Part of a small language model's weights: biases on query, key and value, 4468 steps.
MLP neurons of a small language model. Each row is named by its layer, matrix (gate and up: input weights) and neuron, and shows model dimensions 0-191. Each number is 500 + 40 x the weight over its row's rms, rounded and kept within 0 to 999. Numbers have three digits each. A neuron's up and down rows have the sign that makes its largest values positive.
After each neuron's rows, "fires in" lists the words (lower case) most often at its 100 highest values on Wikipedia text that the model never trained on.

L6.gate383:520553537415564570503515526474479503441459468458502439501520493464512553574518534551543513495463523499521560541525548397483503506512458502453476552511510533546528490422566518518567498492459549508494495491441420511520486457520447480424462478491438544547447487422518499447460507494547567476520555549493500472522507495501449539483487496491484479516570541447542506498528470492494530502455532478512525465431518497553529568520482577560515550506528438431436512397561518531456548528485400538507549536525462524485482467539471495508479493489461412579522553457507482481522459569521491430
L6.up383:457485463501542506583512506470474481467487444586520526466592473499512469454594558518580517495486501500468531476553401514584527498489490527633484533522457539518488471523490512474475501506482543520562441547461535544523495463528481572546438480463502470522511523548510554531500501516429442588536419514477537558520488505510488508462507472430476442499539546449492442536453517447426464501543488530540563548503426532467442536552529444487546451573493502508540538519506481473442439472509521499513469435427419503446510534472531536550468518491521442506503506551507466496511482516507480521
fires in: "of", "several"

L4.gate172:568511473505559475553484516520511570523480464515468518480481453522511539518511523486437452525481414568516495501546488502494496502516502542534399517472488463505473510482479450497451501532483491508443554485461454402488568605491434483527470575551520466525479566546453521496444568523589570458562557518501395550460439497567499448495514528550495498463483545530523481443445547455505540423516549549449541477446458484502461527487511475497440554523470537580476469527409509524468486483438462553527500439509459494457538531517502490503503491525477478530494498462495555497514494484448392473
L4.up172:503454557525462509529468557431492553466517496507524452480472476476505567543431525429455493534476507507457553472580493507530483539517399491550447530493441538478517528516464530460524550464548469557477511518430495483464558548548451443574457516536518590530528483515413469462492576483512475486548531546561440450474482506560496440498521523538490510415561550519527450454522568450495576456514457478470603489499435494486485523514504485527531563577529515548550487532556510518502463592490499522498562526532498494507495508516499476527528445535514470440477553470443554428468539500501524511
fires in: "new", "silver", "newton", "bronze"

L5.gate377:551490484518448526473547553486460468412500451497453510480465467565479506521448526472579464454533504499490489481480564430443459460512487506473465497502478489558535512458450579531517468513447548484444465508497564455577446552582484488499430561470481445481496476470500466508460533524471491499540424513509472512569528499461548466499509515489485502508477459502553513506477534513548518505471563530502487514530495562543463522565431518485485568500517602475463500498496528494495459479501402524594494448450455450536594456522485436450577440499540480578459542474490450505546450411543550537
L5.up377:496445542499451552531533512502480482535485457572454530435442472483566549514481527530526500531498448456513391459508555496515440455484460526491585515543498447604507451524464536516464500457492558526511399500390501481527413561514444574409511470492539432522488459545498520504498523537470470487442526487564534515465506518532588427524490512473527512509534483469486543472467448515531493541490525528436478465506513438596445509550478500570496491509494505527543569488477457461510518487490500513499514463448472442534503592457493429405546521517553476504506504485488527495555479490488481510
fires in: "can", "will"

L2.gate79:488489499513496560494476421423529470501426540518501489480477484484470603582492518518497531466427531544428494530586492580505507518526492503498504574493462506554475516469471533486588458587592475438562448422479489468458481520551496467506441531450521525496482564507535473512521532426538500525532470516509528566493492498456473520520469512553554510476582517530518609531479541443480517553479512500504523505512514471502476502455544446490471499562445517455528457486520492509561478498547485542542426522525482425498488522447530526523444544515529550487555487479616556547542457534490496429
L2.up79:501502502522515476552557410520503482492523417469436498502558507469555454496468479533450460501510441539459469447461552475466544555518428524469482605498505424498492518529491429434527486469503426567564407499455460469515520491500518509390477499535525555494527486425462527484480499496545521463420508535424461550553449528494478459541462511482502488468495441562456473526521505544497515436524462540517454487470554535519485466457497495487471479481536509490487418544467551422406437496514451480538528518424493563476437533516505554538545521561526525500450577482492550512482499489475533509
fires in: "and", "or"

L10.gate231:500573460551488571514521471550485467480465437470514467466466523551459499538476555552489480525442488464581446461544543509490477474506554507495408595462519500503439519460460564480459469570531544556517459533477500533501489430572559457541495478541455440492489485468510452541496484530471541524502446533562494569505596505531490481495523495530490505487523534486491486478517548459554462568499511492535484533469478460492507482549537613478505505473450479507507475472505511485534526464451419440470480475433449498584489519495607498473411562541481524442460526518594518560466454525471558507
L10.up231:454473472527507585451472464484421455463469564546510541437536537503419471436524476551505427500507505532475509492539511459450484535495501440500501583501395477553489496501564431500435561446541531471558457501514541590501466481439521516458478535487501498430524454482498441522511483475471512570541505509510473506540511537566478469516536523475482474486480477564481524536488499480475533493511555530365520464509474505416406506438499510530489443465551534572478495492515491523534550509486477563514478536454514487496501483582440479479536507512432473516496501516504470406459442454519526406
fires in: "and", "the", "least", "many", "two"

L11.gate466:521526462498576523468512519502548471479426519513501482478521542539488471515456523518439402531492512510498527513444506459571494431527449474525478475488486502523533469503554542481444443551483460525602441489435550521465553460525505548477543515501436441498576478575506563480435501458599551501532500496450519477522482546493511540597532487472548502476426490568415510467525469543496485456535553535542460575467573463432482476474548475563537525455479474503547547422482537468479517510436509514574441426533497511484535485464506460464444462475453538519544559495510497507474553504485535535
L11.up466:525486535528510475550527543451409493522527551501462519543501491480478518465495574441576431533462498555498557553503560501474493546557465459576438516573547493512403506466532532502552516493542509499492441481520454515482507434482452525546529505443495511466448480513462552475519480459523471509563496447503524545546517501491428493534487496474486447467575509548554495525577488554475481544459603490537541506467479436523417529490484503513475443522505446488531491482421518531547468516455450564501495495504514446507430452523519421528567568573520456497463489517461391537514430467454513496
fires in: "is", "most", "was", "one", "a", "more"

L2.gate54:526474546452508546479489611373473457454499472547490507527510590454491533538498562522527476507463445513555500467505475409464481454512466460504476550553501489534469510455476558521448463541452526507506409489504521512501426466588540484513432546472468583537446459504471535442540505477502569436433496508476501478529573534583467544581430496541550480457479524527501536470576481471500489568482510525489569507475479496526474534494522526509504448544513487483512488428463506512529482561507497512407540531506523430554464484448469507442486472505492474494515550535501456468536470454481560551
L2.up54:585449516374518517474457458510506491481534501461501540513447558552489442491485478417530478514489568452490574448496592542462489527529485578491476482466489466581552498492484432496546491479475496513534483471487501484550434518486478499568498369435476502543483578495463468476487488471503491414522567521516519571501521500521524466471476491460569511541488547504466546485509480447463505488479439534459461485521547518512507392507425487568482469519493561538532536422521448501467507488466501517463495547537570450481507448476502423451561502520472497505478579523491531517517464581534504473
fires in: "can", "could", "canyon", "should", "must"

L4.gate318:468482503571508540475493475483490439552528536524470472497525543525501517532513488522484516505520469486486445530475476544520549504472482570474503489495528460544470517515523521490407567562536506448523496453565477517513444494561530575437488542559552472556408528509576509527479498514555469517546483506416502484544524528553449512549529460454526494505536561511542534451554456530509519541501496432440506564457468511487511494433478501492512413411586541588512496481421420395560557453457457498474502496457434470529529552503469482472534574544526565549478487533553448472520509515504474450
L4.up318:521509507505504496488531515529507514525507432461429486482495435483463537540435480510465526423450430535517489490513537466453482479493471575530509504525472389500505495433531487445414502529508501502543468464539479490462561559474456537439423514528545537498544520456541524557473460555480438548537451413484475537526490508487520488449509548421523456521513564438535514474521517477509483555506462535554447475496611527468496515468465462497492496498493484586479528482503530456467399533467430576499571471456521474471491517509528468534478507492442622529454406513562541506466513535509555487
fires in: "became", "named", "as", "become", "becoming"

L2.gate31:469553473480472460464497560537525478485416487503496582548507520529504463573481568460562492491493419550502525541471473419442526441507423485500435503507513490436508405484507509461447527446497461531561540473546459479443502566488472502401493537543502579565573491576514517407446554525576481452475505494535519582517518448462519525516536481505533493496471527439500485456485521552497533571443437533456501539480501500473494397493488504483456480458498563540495508525504487444530477499464452496491536488482532487435499509551507585522473515501471558556446542466486458485520473457458481470
L2.up31:473578512576569430441475478568477533496398462495500492515473522507478534545572458465477525516501457570512522529498431431405504387507484471544524514471563504474504430535456500443529512451494483470483533474514538492467446559535522504442492476541492525551590477550556464517504529521517536470503497477540507564580477488462530506508529509495528495518517482501462542447530534542512550562419446498410472515470501503505533463561494530486446479484493542520518590528515499456506550411505532525420522539478491528423451558502534524554487544502518504491506465498456462556538493408467464471
fires in: "born", "on", "in"

L5.gate238:491519502482517500450460476496497540453516522469462506492480543468478461559456545527454532536571545574494538506537523495482518578489483482575485486579486499542461473540543497423554411507474432494549518481492445503525513493541546508482449557482525530540489538460529561472452581532593538452528416493529539490440519503502547479499475538448515584412480504438524516498425517462495474580499482552471509468500460519499487572475432551558515441503495505543449528536496471431436494495463445513576498473498478496510518449578463496523499450533469563456545534469506541441437521547400532488
L5.up238:570481437498526505483539486506536501585471483518500408412512490474493572438561504428481592504464502458465538516513452540528482505470479515497482523518545449513485445454537433602515473571524523521456541521491483624481446521513603488532490466494512524507509511471482514494525537552463520490466487480469551488428459516541518479501502476495501528545392535516555546484519544518535496501471531456539550546523402510563471500519566507481524477542582490452501509527485529500492487577526410443451571467499491498488483540571450475472426511536512468465514523487505509448408509509505449531
fires in: "york", "france", "paris", "london", "mexico", "moscow"

L5.gate464:526499443517532477516561520504453504485563504558507519509528511536507515513499517447520475514472537478560566592477518504489479430512471484559518542518503554490524526489547455494470487537458533518493472560594511472559470448505490559511467425499470560505532498596504469591478565535531519532605528513468486450489500493500436532467468457508534542535478438476488525478526544484486527541468480531503473518434503545562454458553462555491382545499499477544555555539539497533525505474407483482519449553511560466537572485533446524408543499569530471538435563515516481532523537580571521491
L5.up464:523440435505458490519605466503543507472557503539529564520562492541493490480506490492458485587479524511488541477526497506485461446558494553506528551451466507543514437450565488494485579526422572516549501515603546531475529512511467615506517493522463523500493581544414420479497537494435551506581524489577503506443447544433423518489535475467478499521401507557478518505475563538488507531493526498568522502511556528528503442517527542493546530575492507553549600496555451523519525494523492516486465535476527458491559487459549532534525505511514468516464503449499510498533494484510441555
fires in: "which", "that"

L10.gate445:449545450495529508547502487462506496454499486532566427479535496542476460485536584540532525521522497554498492507466498488501448462459489535472451556543463487511448491483676512510435472495434566523579492450482470506521503540461524476457483553477468435520525511443509535521462507533484541474472502430478515470549552388516510521552496553503453508479514464561493464532483522514473484485492493417485512459482468517550494522476528491537473507510546458561487557515557462508529538530427440513462483417486475498505538453530473446491541587482435468549553547481525515390511399498453458491
L10.up445:471476510418466503546546519500575519522517484466541484533528481500554469500501532536497465500478482459530493477484466502574496475392537503515517549468395520517498445498577548542499527514431585524514390499523528490546540473524447529423439502503441460528429624508471533489510447525497537549535511557545508451487499417516526568413412533484538451503489413498547436510488529470479556528466504506495531454528460490538436507520518531504472505496475515496570542494531494513468438457469527525483488503508440497458531437434524552480493596479460444509460544493543485467523476536520496519
fires in: "of", "among"

L3.gate325:471481495511477473512508437463541488472507539453547456542541468471433531460546528444493534468552554483518435535484476486505457512448518527470439558497445500497468540544461466509532449469440549561488454448490447455575507458462533509568488489580514568485454557492512504564452509475506520496513523551487560429473461517534493451489455537495456504530499525498551449424477494563464468551389425486553454482549486552479460492534535500536426555533529531526417502507524512544503531423511544566551499411544527517462403572497530527466445499496509453558473535526487513530518465470490505434
L3.up325:579435488473524565552418506462431471482505481494567506533528516457450458470477526505510488474506471550503485539442532488448616539477509446601506546459429493539477539532472548520544456500456492504541483529519488499470519454533509511452445493514515516496442484515509593586486498489497473464553509506492518444519498451502441509502438461547450493400511542463509458594505531510469559496537496452486408475509505480485452565461517487516486530488553467469519530485500488454430459500528484550581494525491491538485437481526421390531481570533482495491449515515476465397541451539492499529
fires in: "between", "both", "of"

L5.gate292:528435553529477488520533492434512531465465439487511506542487493501524484526538510400502515559485483590534499507521388470435554528455466432512516495514505475525520517450574494523513429488438528470547448526462435568494452422536523512544392523510436501480493517551446591505474551448571525523490536464482474499448498539492432513502501478550498480514448579547458548497489508558472539511511461480564469526431553485551447492535538506474536557539509493503540528511534437582547486444489469520458444496429563500561478572523482511530519474536466502475571514526539474488487547505506450531
L5.up292:469518517578445518440491504493470560470569464454470473475516467514542540465470518454475521463490489572467536507511466465490486454527497497568482428449567382549526456458490486513491510438474456471517472506522522476534506493508494569534500523567445530444571503551430507567476467468495519516466542500523464485524482518443509478487536481520531433501450547498469500450531581552470496467476493532602471470510407534545502510491566521535497430619488511474425487464539538509594479530535525507453451469518441498410545591521524533524529492480489526474483435471513478478552443553490529544
fires in: "who", "which", "whose"

L3.gate466:526431502468496406531496524512447472512491468470488486544427466504530514531536553493467454495438470542468485458556444505504494506475468540523480474580462453493532476450504494514458517546460460496532409508383407559506553478477451457517493525547484572505494520510471550540515485449538492547566464480581502468450498524557446622562448457527454528426472551485511417456531551499448554510436485521506504472528463513529500526465463534451527505514539514513485464538562463484495518497471477485484523471455511482458518456448411546486462502470497447503449534504521488498440458459447487611
L3.up466:455645495443473496503538506488492487502508537535510474425551455513440562470399521432533498480467499502500533544483541444511504508509539471457532520534488454566524458462554562500473453502547488496486517501522463502529508548485523484529495482421448456501494535439540463564487497471525526494449503475498570465481468489418449554449477413488456475511444551495533498561521541515432439530481540531532553462473542492563416502487514631584500508493517456506551517483465497527575431490545539533450552522452526460498554433532493529452506488446506470508508533493493489534526490569432529516
fires in: "who", "because", "which", "than", "now", "whom"

L10.gate355:437534543533507632463476510425522522522532477466429537461531499483458509524498506498485535489490469520550486525525497489410594460537479456562484586481528476574509457479536547465505554591454586504544428467480493546542466477472564512526487503502496433464544427462484457534457524541452488467547476506532438469454541530499444495514503578490545532508423479528504467488429457529504446547478531457475486491532535464489476464505436562482414481423470455469514545474470520449476525474466427499515536510496478480562476479544494427490491506535464507541543548432494476553495420481484509489
L10.up355:471545548539477545519410465455508475520538555482454566514461499462467515515534493477427510488460453601627488560476501531450527480497519485523464489513529488455486480442526483469458476557575534483554437494416463463469432494502546511548521421534522495519453500532550470480489549480453440495510466490450425458501552565531515567505506590526546429490505516508507508481449449488543486607546506448464459480540533522520512506491459523445524508421519486495466521440468530468495511434514470530460492503514488464539530546496463459514522461542544509486550579459569434569456456523463534497
fires in: "and", "with", "being"

L2.gate36:559500557481562481528518534401447480521454510556463519492480506478549401528496469536441498475510524584512455543480487511504465491485495543494498549517502608461503494430432474501543603449547537503507461472465503519596484520560459510398461551482477493514514521495497523524521513484525550419532469549512459539491427504502508533572499496474530516489549549544509477490499430512516498492413511455533515518529439450473519477527462436510506431476474587511499424493474518530442476528563469531539486474454512474448466499479546577463552519450551477555516456528508521516401512445518529556
L2.up36:505500526523477477518549532506553470474456568472540516524538566463461462538480533530420493511561582491529478506487440505485497459512494519455505494499463575462506496494487429432456461467527452450433509502457521494468515582529538497483541503515511433526597501554544545505503575496442483460524550544531560568453501491474458565530526553394528544518527503443391525529499518446484545512529499495450506501538459417480499440527541448466528507484522548497469596514421545518473516484487422491525478494445505470483459501520538571417555527523534547549558458539489526436495486492525517558
fires in: "a"

L2.gate158:480490424526433499533476469518555573514517478447516518577476446516434530476484474539503551539490493488480476442563474522578497483535507498541467475519476501519447450515472456502410513428536512541437528549576494488473413527536475483495457476516448529509536531513456434507515497560450460470527569583493535464539415529426489592515509473460420469504498444497529609484518520504487500521476507523559486560508500563539454496481509517481435514480458504511399527506526540510497407507475512539456592493505567536439551561505459553479510469483522502546461506478545494523532515483551555460
L2.up158:493488444485356478520497476559578553525509478450550533555504497475442536493510419572457478482442470504487469455556441469566470509504519468512444475557487507493511461472492495505452516461527504556434572548546470545515408527549491511494538464556456523497514476543476460498505501531466491480486517535469499476545460550426469560465463487453482432495483540464497494470551501526505510562496521513547513554498526565516529514520530521489443498558456494500450533524540531526536419450497501519434573467444593491447559588470513549451492508497507467516499519529545429528547392470496548448
fires in: "the"

L5.gate407:565436499527510478410456533482596601565474435522415538484485449465539510568542467455529553533480469475502486519479480468428526463450499426562469593500543486518488460500547505534498473510498500472432473511543482519452462483508582519511492479427564466503558460591462485518512463535483493518479450505485551547539443512481501464511497477506486463468472485619492527439512512509545553529471541516499486536475529452599539577520530468480531493489487495502519531539479499491499516531561483490455503588515545496583482502516523511538508415462505531513447511602572476513512474490557487519
L5.up407:490510539483522490515463569544518472532440428508573559444429560532450472521503502498482527602465513555505515521487474464431503500482536503506443517490504435582512501514548494495534501484544492524497564455535436489540454546406507460546572524493561476485480441465440428525497493507497552460526515480516515478489525488473518501510515559479501498383472485480439499519523535536491528502474508580470513468490546561503435470471440465560460472505492494514552546515501457465436572469444450573505468530470434443532451496500486507532482543526415476533485440498405460425514432502536512408
fires in: "on", "born", "left", "located", "central", "present"

L9.gate338:411525439474476511477526415492506491492423480487466469497502484541450475504516560561575540501516451536531500488456505475537482475542584587475515454493507486550538456546455615539525447520459472515563488471464464544486426515482530428484404410529537507460478480445582438571456529569521558494498503448525561470437521488496471545441521495476562458468446479513478506466498479487459545543488457406490533463524476489475541535475450536459526436476522521470500503510471535439508467465499485486479498476547502526518505572550518462487470469532473486500515458432528508508518570454483486601
L9.up338:510459546470502460450396513504484522534524558549516457527528528452500480531458514520441523489530496530511470538460464497486487505499460427508504523494476552470466536487452416525461513535576509506493496443467491534470515481461493515573410499466495559549446530505496486551483501509468518499454427474457636402469515496459422505491478499509499526509508463522588515541499489517506447493531466471549494545497489470536535518508495498430529454465524531429435503422548562518552478564468482476448416491548452538445552478423496455460469478463530570428481559539424441493459496523444524554
fires in: "art", "london", "made", "chicago", "paris", "cambridge"

L5.gate237:521471453514492505523547511484468550451533478361449527499532446546520451517475500486484515473499489502549530576527505448487503586460510518499497501502404443494509518427539527450487439545507542545514472519501434476459518560490499481503454601512477501512525493501540518538459499501543513507463503453505534490511499464532465518457538513513523511521492420518499385518436500478518553531484496486520540500521503447498490450461568468477522522485504554480499616445577459564472472515471416493602593498435539501497559433526491512477467568510514464541480526568539468420439495543534568527
L5.up237:473511475511464520534483593557555520447497555534495456540462436499545470441432556445496466463517512484434527468561454512463583501523515583515455474452459521575552518537470535490497544525485445481508437507456423472532477485507490506510445491525512479497475497526489449440517540555429413521552490506572568437491531516453482441534507555510530544501584531527545505464459519505470522572529508515562586481510504517546443520458494474488481455552476529439466589544526439487546465518455556486496461487507489519472505502467476485545511531507533495566609512479475447450571425487506503476
fires in: "all", "of"

L2.gate392:502477467538510472484529428477534494500532412522437511394492526532596571596542448455526494485501459502456430482507491524468571560462507469474494517490473428470546462522495553513456529522521476549509478484428517520517475506552542551510543478517458470529509529490541445530507424495475437527504475514476451578470538497525540550506531467473498442521559514453557502480477584538495541541562498468554548473500509524536449585490507531468395522487496518487454448563462515433509501449477529525474459537450525478525511517528478537560494576612502536498490555549579490534520502510572469498
L2.up392:490483525534547472463423496472472464560532569458469553557543426425516549526468443430496500448477484632475442494490521539446547468504466424576448478503482518470483495580492439477524477438522502465533471470515479486451531458515530525418489476499519463480511482509489524453509424509473442509506475501490482461482399544443517527528471518541494505496536479446521538503508521493513547509458578517532486489467545476534554406440491459477453521442510477545519461537513488506520533527518476513540486416530514548543503490378432489502569450530472432472501442528528444525460470570470473522
fires in: "and", "as"

L11.gate448:480529507596478486518551494448481482456495464481524562525519458498502505482490611460526489553522479459511466530418468396589392470566538551481498491489501451496499505530502525417547526520481514486516543500490488494498507510472481470539542526554444500534509506487505461518481498456444465489491516500564518486536451550521472524475450471448579584487504451569472452455495499526493537529508565527530523501575479467559466419583463543508441502607492486478495536401494470474494548484425512449588457484463544527516550510567490490526472477464515463435492421494559530507541507496488543483
L11.up448:477478500498474523552447505501466528456468505508489479465517508603463474521558493520512445458571525453536501424510511484501506564532535441496476511457492496463510486541495562516428562484548477555507520417494599478437491495522477445530438499465510493430511508435475470483515489525473521481517472491529455597500546496425493481581481514382502486492584488470474511564534535577482462471493546473526487385521483490426481441517523511549473506488545525532478519480452435508499577592512537464518470533477462450520479457522492527408442502552482441472449545561512547531539521481460534521
fires in: "league", "cup", "team", "round", "teams"

L9.gate398:490471534590485488487549475584500535488455431484504497524531503517476467449464550526462483527558475488542482482572476478525551494551468508521417530494474535540526435521637545474468411516483512469590527518494442508522484437539541517480474565567427504466579464489504536508502446505482535510563418502440508491463469516490469576532485505479535487494475503481503477521508535460478514493480569503545500444506476487487492422443470541542361546475471423475540544508426528527493445453480475504502437535460503534534575503526465539486448549493500581462484478476496436465477508530483518530
L9.up398:438426517494529453542525546441447487490525506485489558540500539469491522419518575501480487514511568464506469443443485493561437510508446507402625487488516529509471525430550456434470519479468502548532515461577539516500493471477468515492471518460490472537452604501535543461506510475520471480454481488535508400465583506519602535472531444493459476461510487530458547507537515476544469504492432503497564511493494529484427464490523493504615546554531461541508462495506452591514512481510549499500507524523455539540506524514484559520564539461558533551509464487522520505510459412521485572
fires in: "is", "of", "was", "1976"

L12.gate447:472447544501513527470540491584503446456481487616481464472445494530495523565545510518558498500492468529543484538470437473499513449509525514566562563453472505517454526469489479541549562505529479461481448555511504521534438522597487531516516475470478496462406535598467488425460531465531496540484467537522485429542486513540391468564538514476530453476566612447525450468556454532459524516476480529477529496488494456480481458508458513512539498552500515481466504494523459498551512563467511480474534508491560448473515560558544441463523489539482437529562581459515565497494431552515461496
L12.up447:548531495500511468506473511551525433522520450547501492410494446470532491489550512472501493489510506474509504527546529486480485507531533451442498575423501502549506491518533443523464527540472549564480519503494544520646434548476507485563502550454558550553419491461516552474499503456460537536464496517539487491522493525463553546552473448510520505545451515478562445402473520467456538512521512499515444448564492465542499502465520498527489475460492542478454487628541452479502458491513504505464523539528586496569407470544521540522512436576555541499471447565453526507572442497560486549
fires in: "by"

L11.gate13:422528482499522500438463494510436424476529509536503488492529516460483517518530461564512504600494480494526465564524541406495530462516530483481485484509489512584476488519457454525468458501431470513473545526471511483555479497466638531465507510497526546403477488498526476484443530519563469490475455595483534473480462492605526461449555508405545498488594495460517485487510445538490486583526474491490442508497497496527540573499463537528498483497480493522544576513431529451549509517424438490522501502529514472427468527549446440452533494550432468469453493475595479480464465504512536482
L11.up13:476425431506475514441488544514502442532500566510486544475544504539509497550510467523461526406537505529549497456490475510385541508478527504547426602528494516533482443495548452444496524529558476457416465485515482502494502521530467461497411495501508502487513485430554528443533529467469573512469478545497446508525508487441451522464477494447536451536553532453481467523479468503514544594440453533502565529500495466482582476558561580523457430488513522508536535521503517459518502543450487470449538570481548444522524528409506546467547501596491566550480511560474509467498501483451534477
fires in: "by", "as", "into", "become"

L3.gate437:431513518448470471451471502504487492506501531545527509413540508535521516540459492447548489550482463398505449541403478452590476440502528473429472482479478514516441511495456541484366510466480518522393504483494504554552479480441463531472498414532533441453544497487550503530439576518494514593499471521487519480489446533487433533518543501564477547511500438527467542499468480527558593532509595479526522454558503481533494528514502475454467551520510583456496503601492504498516537457503511497520527468429541530500499557534563480545492497544482495507552491489521500521472436527515474511
L3.up437:555480442506415470424504513498439453517579547512447488452459565472506525464471532441524464523573488497533439534497535488511524439512441491396508490431484499545408467510468509491454482416426520538425531470469538568524467488467491529454492526513518530531454505490554548484469564527480567554498486530486518545533558528518474541493503562499460484493486475460497535428536491583496590523536490457507472521569484506489464470481522475451505583500532498476462521526421501475444496476564517474500475502487483496444537533571493489462505386528489431408485524543504501508518445475504431473
fires in: "to", "by", "through", "despite", "following"

L5.gate295:471524520528461514487518525528559560478515466526446508514481444470511548537470466478546485492501498450545498510458491514514485501481497518446511557549512491491483523554442612479419493478478488565438542487495501510486466489474508484425448533516463476524428545491484486533449515476476527490534462466472501464535528508547364576512471497549528472490579571485482503488495424461476533555527557486527516459516403435526452566499550501472473564555499550481484496537443524466412567418525529467463499540456493578480476455459495395495481469537438518514459475552539474504498581550481579460
L5.up295:461424477551474444540500535527522486537521520473570588456435534536499499492485545515560505511496396573519530479507468479525543475523450601507500438534580501526508522524379560516440551451485546504479481450524481591477479497492479544503470437554529502524513575479541463478503476473548525486418493448513484486418453466494475500524476456496560500514486495497554510527461472478473435477481510438496538435498449552532436516442510499520476514453499510461538500515462417454497426450494516504451558497509432481494477483431535474449486541490509605517448532533576509527511457487456471510
fires in: "as", "including", "included", "include", "for", "are"

L10.gate421:501552551534520561516553485459487507467432523460518501501557486548460457519446563556535561549544511518553517566546408400480511486485524517546468560576522529506503535513533532432473470494496561484516511469459498482512451482566496513503461520554451531530497452491508494509466534445503560466537458540561467534532520460550439487555513513467539490432531502491439544524493480490484487531407507483467516462502426462489558494522472474530418418457502451503538526514429522476541518497455448517540494499529503438496514541494581465479423535574490494513564447455477490520418469521570610464
L10.up421:517504468465430531531518520400497479456559553556495541482595526473522502616487425523474508496464465557506520541514492462465516445462480511507519538473548513471464518535425455491479542473472490518481495473489448506587497560528537498465500503519523529513489501446519491529507552466422519490476442498599510535520532510575473493559500594457528457488484548455508500480459386449485505467493416470481564449482473512526483557464374505498491530499473518508501528573438533492453493498554530495558535476494501397476429480476490537488491533537529459492440492495467525484529516580471538572
fires in: "a"

L4.gate366:457498551548521525485480536532508606517476520429546474458537504495503599502554565448570531445470511512449489554524508492530522549546518487556442509558449494558433540583502550516494524462479508503531451486513454537519491490445519508520527553599492507527519604476494488481448558471537503543457514521551510496544506461536534507524552485469538483420526509434471450476536508491511556524452552458532497493530534508523402573468518490474468578547524504539457514540502444455532448506534528559475535482430417524479401487510490506548513551557447491529478494497449473425511472493441484460
L4.up366:493516520440590491472451442506532497525597525550512559518486451460487562527423517420450521464508571521493532453532517564509512509522518519489466496459494491497485498543514556482457419531569524471428561490558578565469546541503489534458467511505520459496518492504487478483515505465465545572523439489464505488480503510505571487480510478468517533556537398523547547492496470468417560583495468433508575457534509574512468479497523510479454485521557521522545490556470532452473471464576474546403506473516466562558518552487463503554484498536579549504451475529470464508478549523518471587
fires in: "to", "were", "are", "on", "include"

L4.gate476:434445558540568530516555508513546509484514531459567491597495523469427498526464506481447546488500492561480483514607512465497470547493399491479388553482395490538517495544542471480546481534474497492516469531553460421530473504519517513480509509537503548547543534525486507518462492557524494452504478516491487515556501480502534350496525495458489498500511421512524443517530495454488487518495573468531527463513455500468445462490495411518447573470501580531503579518604424476506452502496467549590494513512445466493535462507519516504500497512451504574507525530490490438460508494503538515
L4.up476:521471449552487527590491488521467493390482440468480449496523532446549430502446490544478486520520427534507497541537534530483596431452473516496477485473425511464562393533578486461469482560440541502541484543521546467462552478507484523557498435523462514509491548470549482539475505503513446515504444411530544402552514517526508511482493480515550521469535490522459403483544549531485561527419529485497480529528530530450393547544545518516499488580525496502534558451526460534468483545480492489504492434508570506551520532448444524498507536473513465544500572503500499530531460490480530464
fires in: "all", "of", "hugh"

L6.gate164:483493520567599574490503476449495457511496514567543558533555520464455427471578556469452543535611487552474501500442481507507455522434553471544442578511478502523539472536531500508481498519427569533582487491524426477521495514484506474515536545541510490550454460557503537504471502423528458492550457453531498409502549427510558398485484508480500533474529458499533439549483536544508491491478517470470481489535490538478454487485561533524478492542482499501560490485510474500489513428471482555553513515461550534460456526531522403480468538461483467586484592526555539464522468529463523468
L6.up164:467524440448506467483520505445511406468508514510557488553514522530497460478452523479475456492508506484487423500465512487496500448499470492513484548532520547414489526496497454500463462457518482556492458474526492483464475400527578490444440478497494549496407512530544495497547479459511496485499487522528455428570443489550589461503472435484531446433505499477550447503503548473502480543434458570464476510522505539491470529576554553476440500510398492489549511504540446418564431451464483456457499540512540518481493554456457477516429516519480421550434591528585526504511465503468468430
fires in: "both", "between", "all", "either"